{
  "norm": "layernorm",
  "norm_eps": 1e-05,
  "positions": "learned",
  "init_std_down": 0.0,
  "lr_head": 0.0057
}
MLP neurons of a small language model. Each row is named by its layer, matrix (up: input weights) and neuron, and shows model dimensions 0-255. Each number is 500 + 25 x the weight over its row's rms, rounded and kept within 0 to 999. Numbers have three digits each.
After each neuron's rows, "fires in" lists the words (lower case) most often at its 100 highest values on Wikipedia text that the model never trained on; "fires after" lists the tokens most often just before its 100 highest values on Wikipedia text that the model never trained on.

L4.up618:515438539483519493527503489448518517533492489480520470516516447488500527432481518489539501491485522484495524499521480510474481504442512517545536507495511505496487539518487490514511517499529482524472506497477501524507497534510515498502520512497527502518476483498492518555481494515533515456501441490501498498550537445515543476492493547511474517528516467482431533525492500474519489517466498469474485520550461541499509539517507488529521463478469518522476518482492474520509459484478546525487477487477476529487479503521460519461503501492508505511537494499466554469480488505501507550464479496454500507476489526524520537527488514515466457525515522519515488481510481493501465488479493523546498495464491503504503504524484504525505510475478446488496469490527454515523564502483447
fires in: "a", "part", "an", "member"
fires after: " as", " a", " became", " was"

L3.up425:513525557491493499483461524513477515510536515518504492529523568468472459539511481483534497493544496492514480489489545477512466462513510530433519428492514520536449530505574523472513492523476533496495479498494491503479478487528479488491525505517498516518475490484483495520498470493481534507485434502484503516511497517482491523501511507521473549488485493504515497495496496513516516491492464502516513489518511525541512570489443454508497506511440461517490489515507494540463488477530488476537489478516485467460464509465485505499478532510509447523505485486468473490491537495479510490481518555485477516472480461516514505527499488469515489512535534512516481527523487447511459552491486480533549515503505497496529471485482516471545523540479500528537497526508486469504507497520495
fires in: "s", "t"
fires after: "'"

L4.up648:550486463483505505477507454444468512510536520479468478524521489489539524508510531467487522465448532511542493493512491497505514505504526509508475507500579543496502536522425495506494488501451524491496501507473548528511457505509507496529484484488537537518532551488465530510498490490554542517513447499481552470509508485533500470472510509496495547453529533516463523514524508485467482553471503504509525496544515495495485519503535486495489488495524500449468542479486465474519500506477499503493435475516505489483473474518482469496530500523473477516497456536527489474544490509511527475482501479490510470489486512501454483526510506472485493470522493475516469498468486471489486536504486527494442465500514493523531499515442499524520508519488496486516520515490508527506503461500495
fires in: "a", "chinese", "an", "alpha"
fires after: " is", " as", "Ch", "As", " al", " was"

L16.up4:480517489493518495513467509504517465464532480521516515496484507489486506424444500503492480508523529535537480512483482495539476479534510496503498527510514530505486491494500508498515524510463479482465483481471532530503502525523461494551481465513501488530513483487503554496534485445503469443512511464522522514512453484512469472470509488532513501527469505497495471524477496511488489474492502479494516516508517509487565511452476548501472469464449480511496580512478528511503520476511486521538555544490505491453479539488517505496537483495475521454458467467479547459458492503561489516513518510504475497478523510494488501524512488518494493505543501498487549441492518504499520518512452537496528512537495504523519528503458484497501474470481492489508542485503489512547478515467507
fires in: "in", "on"
fires after: ".", "\n\n", "\n", " released"

L16.up566:533486461509498506509508488522514511432472446510491520510515495501567505512494511495530495489502496503481427492530468494471511498510505505523513498478495507520514514521472529493474491492489555497506500503581474492491487534464472478535464448472509456498462496496509498515487512481492495481580523477498505479518490509489476509536529513514474530472483475488522470516489531474471524514449501510470484526497472495489509501495523545498495458448493505478485509538488533485490479473581504485484463513472491514561496469507474527500527451542465573513484552496500483500506481511471493487522481524526466510505516533517493530490556502487509517500560486490521540508488447501501501484460527487481478493489507493442490461505479501521494517486504487484508497488497534515500497483491493
fires in: "he", "she", "palmer"
fires after: ".", "\n\n", " Pal"

L3.up138:498491511531497493492475472543524473506477525522521537467464495530520517502492452401506511527507533534459453525511534531529515485480520476481476519532486441518561517541526523500477480500549504525484479454478517533526491497488494469504529468527540504490487486495503500500508493505526513482516524521535502497478501490518500496501505478498484487506562483460478480466482488494467526515530503472498530533517462488571505532503519459530490472479486475510524514488504458480513516494473486507536478502489510481489497532517490499487527520521481511477546505475534528496471494470497488507523509492489464521480495489509434517492520497507551535478549506503511472473472464415477505502517519502524495546506509428489474470514506491517527505465465500491516496485511506512502490490522483
fires in: "of", "a", "an", "by", "to", "first"
fires after: " is", " was", " member", " one", " capital"

L4.up740:528467428435433499468517469495509536512509481463478527485507488475506504523516545449518474527521500475509470536496516501536519485526493467504515517519510528501467463464474490480511519500520532519465506475486525485471465502465483499514505516466543461509514481480507488485480491498470482508552473450474507482522488508511529488510538494536499500485493501536538495493475466499499521490509543493466489477509474520520491496491500506503512495446492503517496531520541471531484505540500503526529508508441474509461500525498532521499532511558536511520548514535518537506485471493513487486542497515491502522475531513478523496507460458510529517505483534492535501484506460469535506540467534495466502524491500491484466513492527541473547488480442539502459532504492483535502484520498453
fires in: "the", "his"
fires after: " on", " On", "On", " under"

L13.up588:481518505473514475514504553517538518499518524475470514516429467502522445471478471492511487484534517489500525501516462527477478479483534516499539484536485518493491521480501461486503473473508507481506488499474490457506511503520488525529526483468505475479498525520563491450477492478537517483510464489485526507487526486510510536501533510502494491451535465456518482490525537486496513534495478530459513509462542483446509500500501505488522547534476542469578481517478470511531481521532554517510483495522469540486478532482494489556492483481523498472507503511501478494499461484523479492494499471484506455529500566492494515497494529531525511537529518506528463516468515461519495491501497480473491490515477514525439448469508510521509477499461504485454498539529508541518491511489504
fires in: "the", "his", "this"
fires after: " in", " In", " a"

L3.up841:501514500524535483499514425470451496479497512496540486469518450498491530533535503516473535492472520472471538462484496526520511513483478476542503499448500500482510435453537509502515501487544492441492518486484484500465490512543491493507485519499524497496514505500476505523481518494519483455574492506466462508520449517489495501523460483512483515526423484508501491475525514501486534537498520502488467482551461510499518539475503529482511509494490498476478526501476519497493510555460523511496513526463536542469490499541474507504511484515504512487480493444487503487533539525465551527505560493499499548524529496525515522523479488501487483502508480509539484535464519472530482536492503504474535485477543470490511530483537493509516483514501502477477522501497536524516495526471514
fires in: "in", "incumbent"
fires after: ".", "\n", "\n\n", "-", " ("

L3.up247:469493500498504532468504451546508488491526513505467516538538491526506536526467473484494507477487503501517497538514450524511449471464497500504517495475477495488509514531546529491512517476493490520487525494504531501566555547502467492498515500504469487490469518488515489510509467451533545483521555512539504471506482469437513496468516502479485502481492472482480462509483566513508485481526448476518530494513478531490550503514479488504492542478495489520457477513484475509537470512498483506494483543486531469495496541566523479519528521513533525519521511456501452542485521512530511485491522442489482488530506503536506480506520478514506482465542517500510493454475507539514493501485521538478504486507474481505497487486458471549515481504484513514472475522482483459443511479508474
fires in: "which", "and", "but", "such", "the"
fires after: ",", ";"

L14.up929:520510475487482505487513514507466463489516491487500505526478486480502511472538514486532496517467495508465499540506444495517533509483490499546491494516500506492482508451481464497467545502518521507422490540483462504492492499463465471492495527520493507474476517516506518511506479468500496545516477500473520494521477528513483514530453527513528495522547508506479552516514502515541473526521427484489482480561508560529507514525527525504514509544497464510485513521499499516510496502508517534510517500470487482555499496519509467491501520473459507490511476520508515499496495449513474477463512500490478492515463534482519487535471517503477558468528497473540466490478505453517535450428508525484481485477480436437534481490495495496479505547486489528482513505514535543487482473474497
fires in: "may", "february", "august", "january", "september", "november"
fires after: " |", " on", "On", ":", " On"

L8.up544:469494458519490494483483510474519497496538472491505512508502482501500518491473467508505488481515545470495496457531530485449488461560545526507507488543487491488488470492491474462452456470531485535490491521481502497491519523470528479485495489503514490481540540492491494510495517474499526497491446480504505513524498478508502506508507518468443514541496485466460494455517472503465512503508480519553517525463493478535484504473510501481478477469549452558495490505507496520473562488465531499517500518502529456513479529508480496535542437473465489469521542522528533502469548515502541507498472493514460505460494455488541544528499530511468491501499539528514499469515481495560549511503508510513496460523528486504532530498462544507498480521491531504517510521486501487526482522484487
fires in: "the", "his", "a", "s"
fires after: " during", " to", " of", " following", " in", "'"

L3.up937:506470486525465491485517525513498512536478468521478453488477544515510491538538528502497530470504507507492487470512538524540485500476500541509503511500522541515521509523491496526501511523515562526504473509464516523480513453491482507464483540486528508517484500514457503517476452502504502500502477500512489479518426517483491487483500472541507506489527491498505501513524466554532510471498518537472479487504523494496500525549470520493495496485466471533478528508517510501481515494525477494520496470493536541522435480498469457515503521527544463473479556487472465499495469531532460466529508483551482534545445497518469484483468515473512522512516480499505469509482533495512460573469484526497523490486486525498530468472509458487523487465442502516545467478506508478501539492494483
fires in: "s", "door"
fires after: "'", "-"

L3.up408:540479470532470516504500502561472515439527487526500481518501518497489490539494494512511477465496500484508540498503479511494516482435526516503561497494530501499509484483469514527511497494526540507523584491486510530533511520507477480535507463466487497412508528515499511514539459501538499473501480524470471496546533516459511481501451516525493499439505494498482499462501495477497510487547499479479497545542527495492552520472474532478522515511505485505480522517494503500487506509510440499491483540503492479517525521481513517524505498480546549504501510435483482481508516473521509496494508497458469509537488510484494487436515495516485540484526505482485441522461517464518522511527490476480490489460509508466539467516527466508485513486528486496504524495500490503481498545474471
fires in: "who", "which", "he", "even", "was"
fires after: ",", " (", " but", " and"

L8.up491:549504523463496503507513544509531533491475507476508533550483473516508437502513493481482530500537494513501489467491529509499479451459513504552511485517508469494479540512512515489483442478517505492522484526499511528498491519499471473518506488550480476489511495455471469512507540498520516491516515532535524476488545491476512485485512471479409470479474560472487494492512514482537490502472488521480485472512516448531494510532490491487519526540471496517539497528442489501522522501508522472485514498518500547508471499499501495557486509474494516471453504499458448479523516521538504487521508462454520473529509505480497483491481485513509484479522556495490532496506501499515496551516489481452502554501510541492502483480530511511519483543513477475530452490502535460453519496499467
fires in: "the", "final", "early", "summer", "hispanic"
fires after: " in", " the", " In", "In"

L7.up953:510497480520516514542474490477503536474515450512493486526500486519533451496511502457509511486496462490521477507492467535495528496539495508445504489484492475479475514511504508514526559525511531476463553486513559565534536496467464481487480476474508503488518504453478534516462485485506481495431510491500498516509558480489529470540479543500491496472563542472526518509499496466483493512488518506493495497524520496524477530535517528493464492503515500492494487540470490528462441525550511480490460505465539500468445466505501489499468510507508536491515530527493497514506510507483525463513498452472492483484481496480507486523494507471487476491518493447479471448503515484525498503483515509522514510481538544475544490492514453514506468510486509508527466493512514518460484500559512
fires in: "which", "it", "that"
fires after: ",", ".", "\n\n", " ("

L13.up556:489508544461478461523492535489493512474515522515474526498466498503547480453492471512478508479478504465502493514479485481487501522522502478545457474536503434491509491517481491493505465460525507522468466491531525570484502491502528485468521515468485488521490497515569503484539494504491523443538494471476502485502497529476474468510480518469513498485469526470513546485522497542480488505494567506455475519511510506496515512527530480520463506498494493524526465526486461542517518513499511500525513516464494537531512497455521457498479494483474493527501524515523529551504490539491530466481487497491488503506492505539465529521510487477539520437506494475540480454504501510482468503521478504557494508512509467461448476468489533519517499510448496451481535505516494518524527505527516
fires in: "an"
fires after: ",", " is", " in", " was", " \"", " for"

L3.up790:483485536516478505490510470529508489497525509504504510469526531438492474514516478519488532517497465492491528471505518491487498501522511508538523486497497482471470504456521564514477519461491516480519564490522495509536491490508450498483493498461494510466452479504520478471472494486468479501499506465462544492481498463463486507567507483553497499514541541498491518520467479505468501485537460488529523474524508480533483518489479488492490547501549478543497483532481536495473503470497498484537478536508459501452499504511541537499496526468511525515505503555489511524485477474499503448484528526496503503483499487507496473448485492497488521437535510485496521538478512484528519499554482509463542503512495486503513543493480518469443495505511510515497489535432470496522434496497519
fires in: "while", "the", "in", "and", "even", "for"
fires after: ",", " and", ";", " ("

L8.up517:504495456465503499520558477485509508465464505501511508551541502519486505521482496512496474468474509503475491468505472483476471490509498497483517501470467544478477521516537534514560519490520528550535498535538520505479492487520537486475511513492537525480466517486520468480513470426533493498489503458509515480517528479517486528501508494499536513551500520527555457448515479491490533429515514497481468453466524502489446522505546519521492488529495445520546484524500466501462563536490497546506513500472509495517534451546471482490513502465473517466514464500493502474515518508474480481509488507533492466501487476463507474487515500516431502508513482536526480489513496530538500474522516516510479495506510506487544524521516500487543474513507502485481495503522509491487474508489492
fires in: "the", "his", "early", "war", "of", "during"
fires after: " the", " during", " of", " World", " his"